config.yaml
num_hidden_layers: 19
hidden_size: 256
num_attention_heads: 4
num_key_value_heads: 4
head_dim: 64
intermediate_size: 1024
vocab_size: 25003
hidden_act: "gelu"
norm: "rmsnorm"
norm_place: "pre"
norm_eps: 1e-05
positions: "rope"
rope_theta: 10000.0
rope_fraction: 0.25
qk_norm: true
attn_scale: 0.125
bias: "all"
tie_word_embeddings: false
parallel_block: true
init: "uniform"
init_std_qkv: 0.0275
init_std_o: 0.0
init_std_up: 0.0275
init_std_down: 0.0
optimizer: "adam_variant"
learning_rate: 0.00155
lr_mult_up: 1.17
beta1: 0.9
beta2: 0.95
lr_head: 0.00774
warmup_steps: 213
schedule: "wsd"
decay_fraction: 0.56
decay_shape: "linear"
final_lr_fraction: 0.1
batch_tokens: [65536, 131072, 196608]
max_seq_len: 512
doc_mask: false
train_tokens: 1379000000
max_steps: 11570
dataset: "wikipedia_en"
MLP neurons of a small language model. Each row is named by its layer, matrix (down: output weights) and neuron, and shows model dimensions 160-255. Each number is 128 + 24 x the weight over its row's rms, rounded and kept within 0 to 255. Numbers have three digits each.
Before each neuron's rows, "raises" lists the tokens whose logits its output raises most directly, leaving later layers aside.

raises: "ency", "ad.", "ent.", "arship", "iled"
L13.down299:118113121111158102128147106117118139135211106117103121112137097139110148135110156136133144160115078145155126125123120148136129093114134106081150113104148157097168092136111161108113162129136099119154121155173107111154128139145132112139227127125126127160114182131116088135110157123134116123

raises: " him to", " them to", " him", " it to", "ed him"
L10.down696:135156117152120111108102175150141121168141101150101123114159126108134125118116087162174095179133116109160119119105173164089123151092114131135102110110112103083151098112180124163171135115154107118107161136115171093133148108162101120178135099157089108127074114139170134089115120141136122111

raises: "ional", "ion of the", "ion of", "ions", "ion,"
L16.down857:129118114128092120107143130114112124151134151079120100121160138136121174097124145145119139065109137105146201140120129121144171107137090147176123081163145149128161107149103098070118143176133124095176133158102131110109126151158158078132113153116109102089146129190087155180184112127162092060

raises: "ed", "ed ", "ed on", "ed as", "ed and"
L16.down489:147111139121174140140127118120150126156000122126113089132116159126173088125059106095136125161164095110111123123131118102140114121118127128118126124133124122135161141103140127132119105125107135101150152121129123130127155149139135120099117093167137130123141131132164134107124139117114153122

raises: "Professional ratings", "| Event", "==Track listing==", "==Critical reception==", "| Date"
L8.down832:104138123141120132136117133126136130126027134126135123130125139123132124142141125125147125122132137119124121121129136134123115123131123137109125120131116140141127113138146122140118139132071126128131120113139116122107123123117118142133105138125122125158141134099120133126123132146135131121

raises: " its", " it.", " those who", " the second", " it to"
L12.down521:150125142142156104095128163162148098112170116107136138131111119086199137140124095138120151134082109139122115133108139139137100161129124105154137173160064115128126080121145078170173090156046129119122144150109122119136113163135140155115138137137126107145142093121121146126131124113143149105

raises: "ition", "us", "ult", "it", "itions"
L12.down661:128154149133122146134108158137137182130140089126098123151091176124148137112130124125145168128131138090162128092084074058143121157133142132151117105114134130135097114117123165159135145136090103162118085090173117148136153136153157112123138129135165104125094125146162126118121101110151145117

raises: "s, ", "s of the", "s ==", "s of", "ing of"
L13.down1002:158117110143131125102134144108137109131107085121122119104157093165067120128142141129099131150138133143168103131141149152158141131114098147125134121119150113118118144128113099127129098169109143132181152121082115152101140108087143126117132174135101150125149153123129133145147169117139140092

raises: ".", "t.", "s.", "″N ", "ed."
L15.down782:120153116134098161104083106131092125112040075113127121108145119081124152095124168097133141159129085134134127122137128090137137122109141110107159094124132106090153118131139122105117135120155167134145132111126126123111148119109102110141136095084121136121128128106151177116086137102142100149

raises: "'s", "’s", "'s T", "'s ", "s'"
L15.down965:119133116127127159135127155113157162062147123098110108154136130112093144106123167144121145125139123090137081116125082107161148083146177185133117121088157156090136156153129113113107115100130090116094070145092136181118126104115150115142117138134177141128158083164116130143121145148116138125

raises: "a | ", "on | ", "|---|---|", "os | ", "u | "
L16.down25:117106181133163133108105116121088111121067119121142152126137122140146117168156173164134140134133154106192117114124140163129117093118108126132123134149115089118103140119142174108118171123223086142183122087163139154105131128120147171134112132180150131144117097122126118125107156124128128110

raises: "ers were", "\" was", "ers are", " was also", " was the"
L15.down488:102117118143119121131131125111114113118127128157138145127181160131157132115132113143121103116084119144101120137160141146134066137098130124131121132171201175103147119118151133159093144117133154124104085131118113090115109090124111108132116142151137127115138124118108168124156080078134088155

raises: "s).", "s)", "fore", "s as", "ness"
L8.down52:107121089168133115133092124152116081172208129098128159102122134116093110145137150127126151137145113150152146102137110131140110119149143139163106108113142111136161116070125146150126105138107102145122095113120184104106090122122138154125138111128148109151109154132099153158136136111091118110

raises: "very", "vent", "ven", "ency", "ent."
L16.down654:121079111122150087156133120144161116110173092079111106142128141131135111089124144109148134154137077185137134144123129151147157132130106099123126160163097120130165140104139113094157133165103158116138140149082125127185145121111140104197171132108119165097117098088127127127134128136109106103

raises: "rand", "fore", "ann", "alter", "itarian"
L12.down694:166105140131103121139080089144139115158151110132183137115149169129100137151145115152075095123139104101075146114157119100146143098138113106141157146093145137126147129131144149128134142165105152103109125168114138076116142121176124153126126153126128147138102100127128100152140117105158113112

raises: "==Description==", "Professional ratings", "==Track listing==", "==Critical reception==", "==E"
L8.down716:118131126140129131134112133126136127125064144134122125134123131134133126132133132122139123124136134129125126123125135134126122128137125132114122116136109124140128118133146123133124129130070126129131126113134121128116131128126128134130116139129120125146135135111126127125118128139129129122

raises: "31", "ing ", "30", "29", "28"
L15.down1006:139120157130124151103118136126119123139185135141116129158130110131129131125120128129119155120135130140122138110097125138133119104142104159114126120116158129158121157138107107134150133125139136136112115127123147112154121129132122099113109124151132116132122125149100089111145157103150163135

raises: "ming", "men", "less", "tic", "light"
L13.down840:139167145128122158118127121120121102153144109152120154164162140126078185120153108141105113127179152124176166112184072127107127101087143182171143133139115085104150100133129114123139120125191101104124152118137134127168159133162142128114105138130141140102139157127118111102110136138157157122

raises: "box", "writ", "bound", "com", "spec"
L15.down598:135135110133136100148151097134166133155098124089192142148145138040101137164115129136098130134097093140165136108117136136139158122131114128161132123163130115106101088119087126077126149111157127119134113129116100093121119109100154136098168159137133147112126122111081135088134127095101155086

raises: "ia's", "ia,", "ia.", "ia and", "ives"
L16.down468:076099104104142144093107125131140105151076122154105137108138150141134130123118154114146119087139124114131142113163144077105098114139155132114112141125152125112148144088115126131093144166047104148143114118117114082153169178111164107127130126107135128119107122094118150186140131166164154143

raises: "teenth", "eenth", "ym", "itary", "ence."
L8.down740:085095110141099121111134110122129143132123096144118126151105128113168116135095139146134157184123135138140120073121109085149152063124157147133147086139128138151149150119139159124146137154118144123124117124169144167138128089087095146116126136096085133096089116124145110138147128096120101111

raises: "ius", "e (", "e,", "e |", "e."
L10.down559:108145130114172101153136108133119150123182084129120147113141130165088123085107138071109111106132134140131113116091103122117132134146110139088105145116121141086186123125106137125157163145094150132101137141122150094122150143186120129108127110170072101095116122138130139120177108113144104119

raises: ", and he", "es, and", ", and", ", and in ", "ing, and"
L15.down911:139159098125123173165145117144072188136166103079152147149098124146141103117090131125108147152137163110096107119100116116146175124148148130096112100102105137114144133150122120116131163155204131160120111143180144116126130157111123138140154076126147153106100111122126112124061140133175097124

raises: "ed him", " him.", " it.", "ed it", "ually"
L12.down16:158143117151116139161120132184143158124114138122100102109104106110167111164114119176115133178105144135087124129124138138116159126118154109120113144116124096108110102165124123185106112124159091109147145121111119127115111133083095118079080056122195126145145110115146164145105176152153127100

raises: "Professional ratings", "==Track listing==", "==Critical reception==", "| Event", "==Description=="
L8.down487:096133121137124126140109134129142132126043143126130122129123135127131122135141128124153129120133144124122127126132136137116110123132119142103127115124116139144130112141152124139113140135067124126135123116146112124104127136113130148144103151123114123165145139101120124125119124145138131124

raises: "Professional ratings", "==Track listing==", "| Event", "==Critical reception==", "==Discography=="
L8.down423:104131108132123128132113131130153137128045142115137140145130149129131115133125109112144114118129150131128126133111146138128122117125122137104121114129107126150132117134150138141109149136074124124132129125145118112113125135104135155152110141140112127167147133105109114111116133139160134113

raises: "Professional ratings", "| Event", "==Track listing==", "| Date", "==Description=="
L8.down542:093135123146124134138116126129127136129041140125129122127134139118129114145139119123146127115136132120123117118128139135117117120129120138099125102124116144146131124140151124138116144133093122127133124122143103130106115133108121144147102149124128124174154141099123124125123127148129124122

raises: "Professional ratings", "==Track listing==", "| Event", "==Description==", "==Critical reception=="
L8.down822:115133124137121129137119130136140123117026141122127120124125135125127132133129135126145126119136133130133115122128129132130113124133126125107126118141108136139128115140151124131116138133064121130130121114134113125115126133116121133131119137124113127154139142102124136117122124132132129118

raises: " have been", " are also", " are", " have", " include"
L15.down81:102150102136134106139132110150157137119159144157135151130174148083149142118180132148150142137108097159112113111137138138145111132128144124136133132135109150118156129106146122155120187098150113137137098127146110143119170102107110137118094161121133121097129118168159163105138079133122073158

raises: "itarian", "ley's", "lette", "ult", "fore"
L10.down351:153149166159120134142099113124137187119136090143132121098141123133129142157146108139087116112140124116121131084111112097058110125136130135169141056099142133154138133127149108143171115150139128101161163157189102109132124151117149145089138111153099096118112164124137136141167115157156123090

raises: "ed to the", "ed the", "ed to", "ed with the", "ed into"
L13.down136:112116128151131138141106107110157119178047164102180104103097133130144079126120110134080168133152098116099121120064121104159118141126138127145141126151134107160120104124167107128093093158115120083137130111140144127137138151130112085110131128100130125147111115141112127115091143149143104071

raises: "s of", "s of the", "s for", "or", "or of"
L10.down1018:129138143136152112108146110125127129158090098147119114144161124078095074146143102161106136146145120150147128125156082188151092104127158155103142139177104158159169132125112125139131105146106142146135174136142116126129114129097133104081177126129109138119145075136126096100135145135114117087

raises: " called the", " wrote that", " noted that", "Professional ratings", " hypothes"
L16.down36:104076155139151136111130131135132145099186159195119156095091133128125132152100116108119121131098178128103145138130111103122135152080113136119084133130080118144134155118167134120118137109117123112174128168078082151142118097125148152150125130124127108090141130092184146109157151102154164173

raises: "ments", "ment of", "ment", "lement", " about"
L15.down94:105151137108115134147134132150134129112134098158128090150148141116148098140113126133198143163123166164153143135138136110138126134075097109116123131149168088085139146136159126121159128158101165123137148155140145157131103129124129094099126105156087140151165179102155097161133201101102118140

raises: "ed", "ed,", "ed his", "ed and", "ed."
L12.down344:121119133120136113113139194159142115120110108125130114119104159105140153099085113118123160156127142151125142134135153132098120126137146113131106095137130111082209146127153085132131156113140169128148137139139112158141174167178129103135117125170147153136106145127077151137111116135148130121

raises: " him.", " him", " him to", "ed him", " his father"
L16.down498:114133087141122140137120120141112142124088096099131113124160111179112147055082127154123139195124103124070153132172168148139162119153125125143136144111117117070158096130120107107109188120101135130129102129128118124104121151120139136087181108120110129140085146116138100112100144136122163146

raises: "s on", "s).", "s that", "s of the", "s;"
L8.down492:096155108128154158132140115114104084130130121079117141141139134116119094124134130155123138124129134146147123106111100170107114115152100087104136169158126132115125142155092118130107085133096123116173181094105121166110169110117157127126122108127138141152113173138179141177138109115126095131

raises: "ing, and", ", and", "s, and", "ings,", ", and a"
L16.down455:142140132111126129168131098098124176131117159101140139134114150140150087153159120135102129081134113088148129164098138141165117140140147127137102106166111192131120128091149145091138187122147139164103139109173113122169140128143139082136138160172160152110100147125126145129120137129120175109

raises: "ches", "ted", "ss", "ts", "ctions"
L10.down63:139135147098133092131172110123128153181147098105138156133095139150128137090146123140112137137170154132106091145154161152130108139159086138089155151090161106152122126132076173122129135174100137125138127110176130120096128130072133140134122172168131139163147113175172094122115158144111134182

raises: "ff", "fr", "ps", "fer", "ft"
L13.down168:118106157131125102085150126066100136110169153093076140096127091149117105100148145102103177114162168134134097170127113146138134113138122111134158097147095099136161129126121105108103099110129114118099107101188105107115102126118154137139163122119103154116159117122133147154099144097119075134

raises: " April ", " September ", " May ", " February ", " August "
L16.down124:150161139113081096149135159125097134160156145113140134128107112109126110102077133189083165128138133129130141118097146139133124120118092172145110102152120134145103154131114121106137150070141132104109091115148127132136180112117144121102107189135101164140071124115131118170154091105119090126

raises: "ers of the", "ers in the", "er of the", "ers are", "rical"
L12.down462:145149163161144086146120072128114086137126092134114086141086115136124087128122063091105090128176127167149118106105139103087142138159106121083122118129101118161176133120141112148140147153112149151144142156103122094142148134121103130164124126111111131174118153119125136140143132116123099150

raises: "ically", "ia,", "ia and", "ium", "ia."
L13.down165:129151104113106107110117127135115139116063101109118068118183073150106116141124151104117150109153145081123111099137134133159133136098118080065110150131163144152121106111088137126118132140065117117092126121195102153144181147095167142131117099142134133141124113132109149116113109125170100117

raises: "\n", "\n\n", "s ===", ": ", "==Selected"
L15.down249:115152125146115057129109157149152122118109119141141163149107153144150149115142165112085144092112098111135140124092155114147115137149122097102153137106159112140099141128117173126144152150107103095108111127105107155112153141138108110131098112086088104137108104175181114124171131177093161106

raises: "e | ", "one.", "e (", "e.", "on | "
L15.down51:147118126120130079135148106149120155126239098108082122123144123136116120113128145111149135092122122130159127152161126112108122109121129068080149114119141101124144076135161122150103143126126131141130102137147111084098144142163109151129143153126129135100149151103119140052103123131150114124

raises: " him to", " them to", " it to", " to fight", "antly"
L4.down614:140115097116113171093132130133144131120059117135135131131131155087127112098109121160155105158088090132161137141109134133086084094094091132123081081138083100111168149077102106122156157132118101135091144121114102092144118118139139139137122140114165112130155097158172183118129113127108121123

raises: " he is", " they", " he was", " they were", " they are"
L10.down852:126156065142096114128109163133114152164112153136092093128136081134128097153145111149161128146141087087123133153133160178079144132152139137135114146165130090094161133085115106134168110127092116134143155146109113126118128129156127129131096126158165119124158167159133160112118118137126115151

raises: "ers of the", "ers.", "ers in the", "ers and", "ers ("
L2.down305:171147174162116114104131087128164109085091139075102114097166137140128136149099126128151110143140157121106122127150121128094128158095103125149145112134120134099126157140121141110104100103112132142115126116146103143123150124103096160141132143115093152052118171125113178144124155116118165070

raises: "ed him", "less", " him.", "ished", "hurst"
L10.down551:112152113109137114161111128115136114130129121139115106118124123100144108128067117147109147152135144165105123119130121112139120158112164160168149123140114128102109098153132165144127126160146072126154143119129071084109135123103117126120112116096153122151147134115169078139148117119164164109

raises: "th: ", "th", "ž", "hi", "h"
L12.down208:130148132104158122116123130159052160179117071123078123118127124120156142074112147110152147161136114154118133123108120122126159119144142082103100104115147118125132127087118144138118119150133109126152202116114176092125150118109117146139086095127122137129141112117083096069098097099150153146

raises: " approved", " believed", " decided", " purchased", "erected"
L15.down361:138089140137094139078125095138096151115184138161111150116105116142097149108123111147150124082113192146136098143111102155137157174071151151128101120095106063156101185145128110109144122125131136090159096180142129142164101110169127104127099160118152123104134096106143129117140115128110151126

raises: "Professional ratings", "==Track listing==", "unch", "There were ", "thletics"
L8.down158:108167090091101145152127140172130110123123119149099096111117097143134163122167126138127153166158063122171131132117120176120127101093100162164136146142151126123108156139110136127099155077102113147123111118133109131125114156139096132106156154104127110140127128075121125133087174114147151104

raises: "ares", "ar", "h", "air", "one."
L16.down747:135083148136110128111126117146105146146156123123136140153104115168124111158154152186173121110122107193150132115105100171107149125093174100141116106127159110129124071111117130164147086095116122151103159106111123133096141146152121134121146161146147116143110101166155101109132122126119171117

raises: "ion of", "ion of the", " of the American", "y of", "== Career =="
L16.down214:134088143126112126167157138142138121083157127157110128114103113105105129116127113145169083102100135104131168153126096126136121133133100120151093125175155120090118139130115144110117120164169110131131122092119128102152158131098124122105128145080126116100127107153103130132164081138155062100

raises: " seasons.", " stations", " seasons", " times", " locations"
L4.down810:121120103170159139132166146120142110156148145104099090127128098098173110137132105113117155131146093109127112134130110110116108151168084158123166156123161127089118135119106118137138110122032126153122142130131138128105142126158143153152132151138105138094134169140116126153161131164123079108

raises: "'.", "\n\n", "\n", "'", "):"
L15.down747:123183065134128128149152089096141133109111127118049127128101117138127141137118112109166122143092160101105128092127121135086157160150101101175148134125133105127171129154124120140129113103191141114125121121123135131105132114126127111095111130144117090151123110141176095126155145150157125131

raises: "ical", "icated", "ized", "ize the", "ize"
L13.down595:119155108105122121113098160091102167136062100065088127096139127120103129122145143155115208099107164145093141128109156092162134161131106129078130134100079136138157167171117137108130120129139166141162173143099138107124131131133118129132156155114148075129122094148107123143159142125152100120

raises: "ors", "or,", "or.", "or and", "ors and"
L15.down559:112093148127135133129119106112146119113121118127137082140092137103158143106072167131145144110187107156170110152162149128144132120151119122137170144103158143123130112119111078133166080121118112138114159126179140098126169150153202116130135128120179095118082112141140122098114133102139117152

raises: ".", "β", "ellow", "s.", "attle"
L15.down729:111164137118084142130122120142111122107137126113136135093121118113136142101142115117133109150068134142141098102131111138131138121152120124119132141125165138128112112158146130189170154110133162150128144119154160088080100156114088116125114118082135132070103117118151113106072165140136116076

raises: "\" was", " was a", " was also", " was an", " was held"
L16.down241:094089128147122113118148100141103111144096156162129144102168156132118149107150113126110140093095132102120095103191115150106100123091164117124139123179135154120159140134127094110087137122130141110131063145111120087159121115120123105116109133160160132116125130141135149133137070107143087119

raises: "===", "===M", "===S", "===E", "===F"
L10.down357:130127122129133134122112127131142131131094122129125131127125135131129132128129125130118127128127128132131127121121124126123129126130127130128124130134128123128128122127121127126133123134074135133132136129131134131133133125130135123126133121134127134115132127128134122121130126130128124131

raises: " them to", " it to", " themselves", "er to", "ibility"
L4.down92:116156110122163102120095111094195117121126129161088107104128152127129117158128088187163097125111150132069127139144168148099163148088104145110120153127129149103118094090137122130179147103141129160104164108127117136130120143088119128108139135151121141096157136140109145127066139124122118167

raises: " have been", " include", " have", "etter", " have a"
L4.down712:145074098131121120111138140106145152142141097139126154148163157107124099110158119144148117166117120162149169123142117123176156146121091166106131132109133158137142140134165130123140193140114128121106130161123161158128196096112145146156117171115118093118113147153136132118132112126071129140

raises: "ted", "ts", "ty", "ches", "t."
L12.down852:120086176078133159108107125122133137083155154129124129112115103112144134110106116138116165142156102144171107119193129136162116149097136116118086120122111143146117120110089108107128133094123120085140188170138089160123133142046140120091147137105154123157124109155100117152115146158123104142

raises: "ors", "ory", "ored", "or.", "or"
L15.down807:160130161114176143139085108089135169127137119110113091130159161073152131129164117108137153101171096138129110119152136098139136153135114108121153160108159100150120118085134126126179117118151130119116192098102100161141145111152127100074132164136122130117104096127112107156149128136158137108

raises: "s, he", "s'", "s ===", "s)", "s by"
L16.down926:095136074148132126147131151133124114122191069093114163125137130176110122149095114162139171073112100134157089139096136141150112126167098111107147123107126094090153142142104096114137135179115118126169076141135137126118156110126117110139115136115123127145144128125178142165133125119112132108

raises: "Professional ratings", "| Event", "==Track listing==", "% had", " | NHL | "
L8.down737:069138105140134123160118126153139128127026149132126129104122137119114109109139116120158122091126166104134129144142158123124112098127113133084103086134114151146133116126132150144118167131108140130130130113156098126115099150082123135138087163115104143183165145077116120105114121156145114110

raises: "' ", "'", "',", "'s ", "'."
L8.down800:098145124156130096122126136111129104112124113128112145123116094146141132146152098119168145126094096083094127114111143132127149159132130127143145108105090160108160155135160105182137137112149150106100110136161139118128147098121119105144113119166114117128111096160097162132168132073139105113

raises: "ers", "ers to", "er,", "er to", "er"
L13.down101:128085146154125118110104142122131108142072080112121104117136127166097124126090108140110103116083150160130130147118124122094126089109121139143087068132136126133154149152107158089125100113114098146142117128108111143118101172175114164129116114138146119137181113160132154122157167115100143110

raises: "'s second", "y's", "'s", "'s first", "’s"
L15.down145:106161124136107131207114118144138110111096099145106115139142156119094173075143152144116149105106120134103096139129092122120139101140106169113134139101143107114162129129105131117099101103091099088129115174133131140077128097113144119135116110153121128095119130142120160102131143130107094127

raises: " harm", " composition", " arrangements", " orche", " viol"
L16.down183:118150106145123149088123125125132111132175089095141160130153120132117127094123149116120095116166152108124128128110155083142133168124100147166121192109122116153122091086171091111166142097129141128105168130107159137149087111084152155093121123101128145101126171104125097097084126133154148162

raises: "er |", "er to", "er.", "ional", "er"
L13.down314:134118152135132118129158108140107111154146052109109064110101117099124079125081132124118123128132093151163176130141097145111110115130082102119075144098095098118151132093136124082136117133118098151131163142110136145114160154112130075124088131160114136144164154104124138126136151152090157078

raises: "ed him", "ed his", "day", " of his", "ed"
L12.down912:149136174141112113113155134147149142131152179109106068131097125153155096085121166133146133163117106143125117146159152118132128131148111126165103126128154167109176128095162091202149141158086132107156148146101103161132166153128127155175059104103157118159119108152146122116144145112129154111

raises: "===", "===M", "===D", "====", "===E"
L10.down42:144129119120132131122114112129134119137101122118130128129121128132127140137135122149143135133118125114127121139115143127119131124134131119135129122142129128125121131121120130131136127137056124122128124138131142120125130128149136121122131108146130126119127129120118132118123123126129115133

raises: "ially", "ial", "iz", "ize the", "ize"
L12.down155:116107155109108144112092147096097142128093097120103084148133130150117124112127176159097151085110113156122112115181109150118149096141115122096170139160071134117172122141150140118120144154115093126140120145092138161143104123132133079097130117150121151118125086127176144144156106145119148119

raises: "ans.", "'s first", "s'", "'s ", "an's"
L12.down621:113138109124126129170108108117127131133103100091153124159150120129151130101151102118096120110133107140137125095122110113090084150159105136120126134093113125111124150158094096146086155111123125127123078156111133144132153144128144120150194134139160194101165155152159170108093154136137168149

raises: " it to", " it.", " them.", " them to", " their"
L12.down807:138153150141147128114134144164129145142203110117118132120112096080179123168132098137100110142110104159117088098130130143128120154097130092136135176137107103121130128090144114161169151160081121115105143135111146099123125167153117140123122108134099130107098108129097148115103099116148126105

raises: " they are", ", this", " the number of", " that a", " they were"
L15.down436:153165122178139105184113146106105132108094136092100109119074105153127146123133133140113078150134087086120122124115137134135100133124125116120143139174112109128120119125130077124160097118118108133128137148131117125128134158151133133111121129166139102154114103072130156100136147103080148136

raises: " him to", " him", "ed him", " him.", " himself"
L12.down784:166083169108091108130104101155141181129121134088143093111109097111079122110105121142117141159104077158098185149124155132152148115136139148112107124155155130098167087115138097126148101102128121114124177158122125145106133126136093141141144128146136154135149116146146107097179131092127147168

raises: "ests", "rop", "est", "ory", "rog"
L15.down5:104131124117133095161075153145127116154202114128133120146194172131117127142159161155099107133127135113123123144142072136107132120131127116103119121095095122131133136067122130165154120134096114167106119113098102135118130125115145155132123134137093118123084119161129167160084109081120090098

raises: " it to", " those", " its", " other", "ly"
L13.down916:128109133111142111095135163182123163126047153141119081139091133113138105146108137130097143144099112130101149101135144113141092170144098145137121146166114141135115116102116130138128119150004095104119169105143163149097144121176155118122133134126166153114150086112154088114125112125155111143

raises: "ers in the", "ers.", "ers in", "ers | ", "ers of the"
L16.down448:150130154137158088124104129135093114170220113118116082137130147110150133092103105130094101164152112125134124100121116102110112094124111140112119137121100120144142092133146123142083157199133120117166093148111155106146111134126133095129108115116104139156116158058161136130156127123176118114

raises: "es that", "ins.", "in.", "es to", "es, and"
L10.down823:131082132110135071116107084129115123146181093107112071112122131142094111118109133139069102146159085143096094106120147155161103122190092101161126094080148116086116148114134148147143103081171124130131126126116122130129135137091140110116122115111117131119137163136169150109149123159127116110

raises: "ors and", "or of", "oriz", "borg", "omen"
L10.down657:113127127117090111105127145150092163139167145123148121104159158089096145102159157115101112089129101168152118128143096115143123137089120113131095112142055127140150070102132157138144109164139149144112187126168108156131116113106146180099124137108131079104111106183145106156131143152053143137

raises: "29", "31", "28", "27", "ing to the"
L12.down835:113158118145126135121103139133139115149160119125094166132079115117153102146089127151144139115110127116130172123118111106135152097163130138097147127107162135136138098182090128157123094181133152149127094127131111134169116138139113112135113083162106145103135153161116091149160112133116088137

raises: "\n", "\n\n", "ing)", " m)", "ed:"
L15.down6:147076122148093102148151114119155096120054140155100153147136127114157160102210138098131133134072143103102130130104108140065113137141099124122152123153131127108123126129126124107136127129096085110108128138115104109108130132156120094212079119162119127102121144098163131118125190146156093100

raises: "ks", "ver", "ep", "ule", "ky"
L13.down10:172170142133157117150182151107100181124133112111144118094142092122122163127141150112186107108128077108116108108148099133174127095180125114129139116144100134143132117091162123119120108159119150094167156121092145139105157162116125095163145132096112113140123165143117184145091104116119125161

raises: "d", "da", "hi", "hen", "h"
L12.down47:142168113114109133150114144135108140137102106103162146098144123116103156107121140117161088150138151135137121091136130158155170122099128130079113117145146143128163143144128128106161089166119112126158149141165112113115127155096168223142106174179096127092172116149144119131110121131098155131

raises: "s with", "s;", "s that", "s, and", "s'"
L15.down650:152112144146106096094109082163146084157147111111160120130123129165135107121111116177113124109127124125106109130091126167095123117115125146128128107144126137121138110124109137168099091118103150118101137082114173174119132153096130136130142099130145102146139106122189151124150178132133140110

raises: "===", "==", "===W", "===M", "===E"
L10.down317:131125121131128133129117129132133127126044135127130121131120130135120128129134124132124131129124127134129128126124125134121126132126125126121134123134130125119122131124131127128125131129059127129123121130127126128132134121129129131130125118129130126128125130126134133129127127133142120143

raises: "\" |  |", "; | ", " | ^{[", " | + ", " |  |"
L16.down693:120138141115108148103142153121130091095071148097133152116142156106142176087134116150053143147157147141167122064070107155101115129099144086109128132166110116161123140129147121141104147143156099177172138115122132135117148143129157096106139129158071148131126129140159097158119135123143173130

raises: "han", "ational", "rish", "ative", "eep"
L2.down778:151129191097095140084078108131141120082153134131123116133128119140133143104088133129125141149111145129154135117121109111106177126132101147139109138134096120129169124128121133139133134126133110115103068109146102140122103100115148085123069115146134093126112127117141118091139109126142156146

raises: "ings,", "ings of", "ings.", "ings", "| Event"
L15.down80:119135148115142134137097125092137111145173116113131078145141168136132135167110130136125110136141129137156129124126097125134128089138141153121181124080176104139155133161126133092125087147116154107097170111111084141151100133178155145090090129154135128154131151122120105119104119117113125133

raises: "There were ", "Professional ratings", "==Critical reception==", "==Description==", "===A"
L8.down196:117136118137126127137108136137142128124076145130122124129127130133129127137128127137135119122142138128132126123116133140121124125131134129109132123130107128141126126142131124129122139130072129128125122121140123129118129138121134139134114133134122126148135137113131131125121132142131130116

raises: ";", "; F", "; I", "; T", "; C"
L15.down124:097133131119109129121144136121174150128077150090115141117105122112134126159103176123139120111130153139140155102134113098130164119126166150081124086141101100142139149162087197159133143135178127108131112123077149117144125135105109140140153111120101122118139123150089144140162180081138122108

raises: "pec", "ings,", "ing with", "ing:", "ings."
L12.down426:176135152125156116070116128107117087122124141131114097112162130129113160111128119087127135108094169121150164127123107087115142078084143138141156096124144133153146148160143150111140159133139113098099101131134133177129089178137153137154128106110135145149136141121147129132084149107129134149

raises: ".", "y.", " conditions.", "d.", " day."
L16.down854:097136122113119201164104142089130133155142100089126148115159120108126132122132176114136110177138118139147128114112110138132126105142189113114164111106128046163161139132135089124133140090128168121135133097130121141110152126150132135129137081101083138078145138134134121123107129131108111168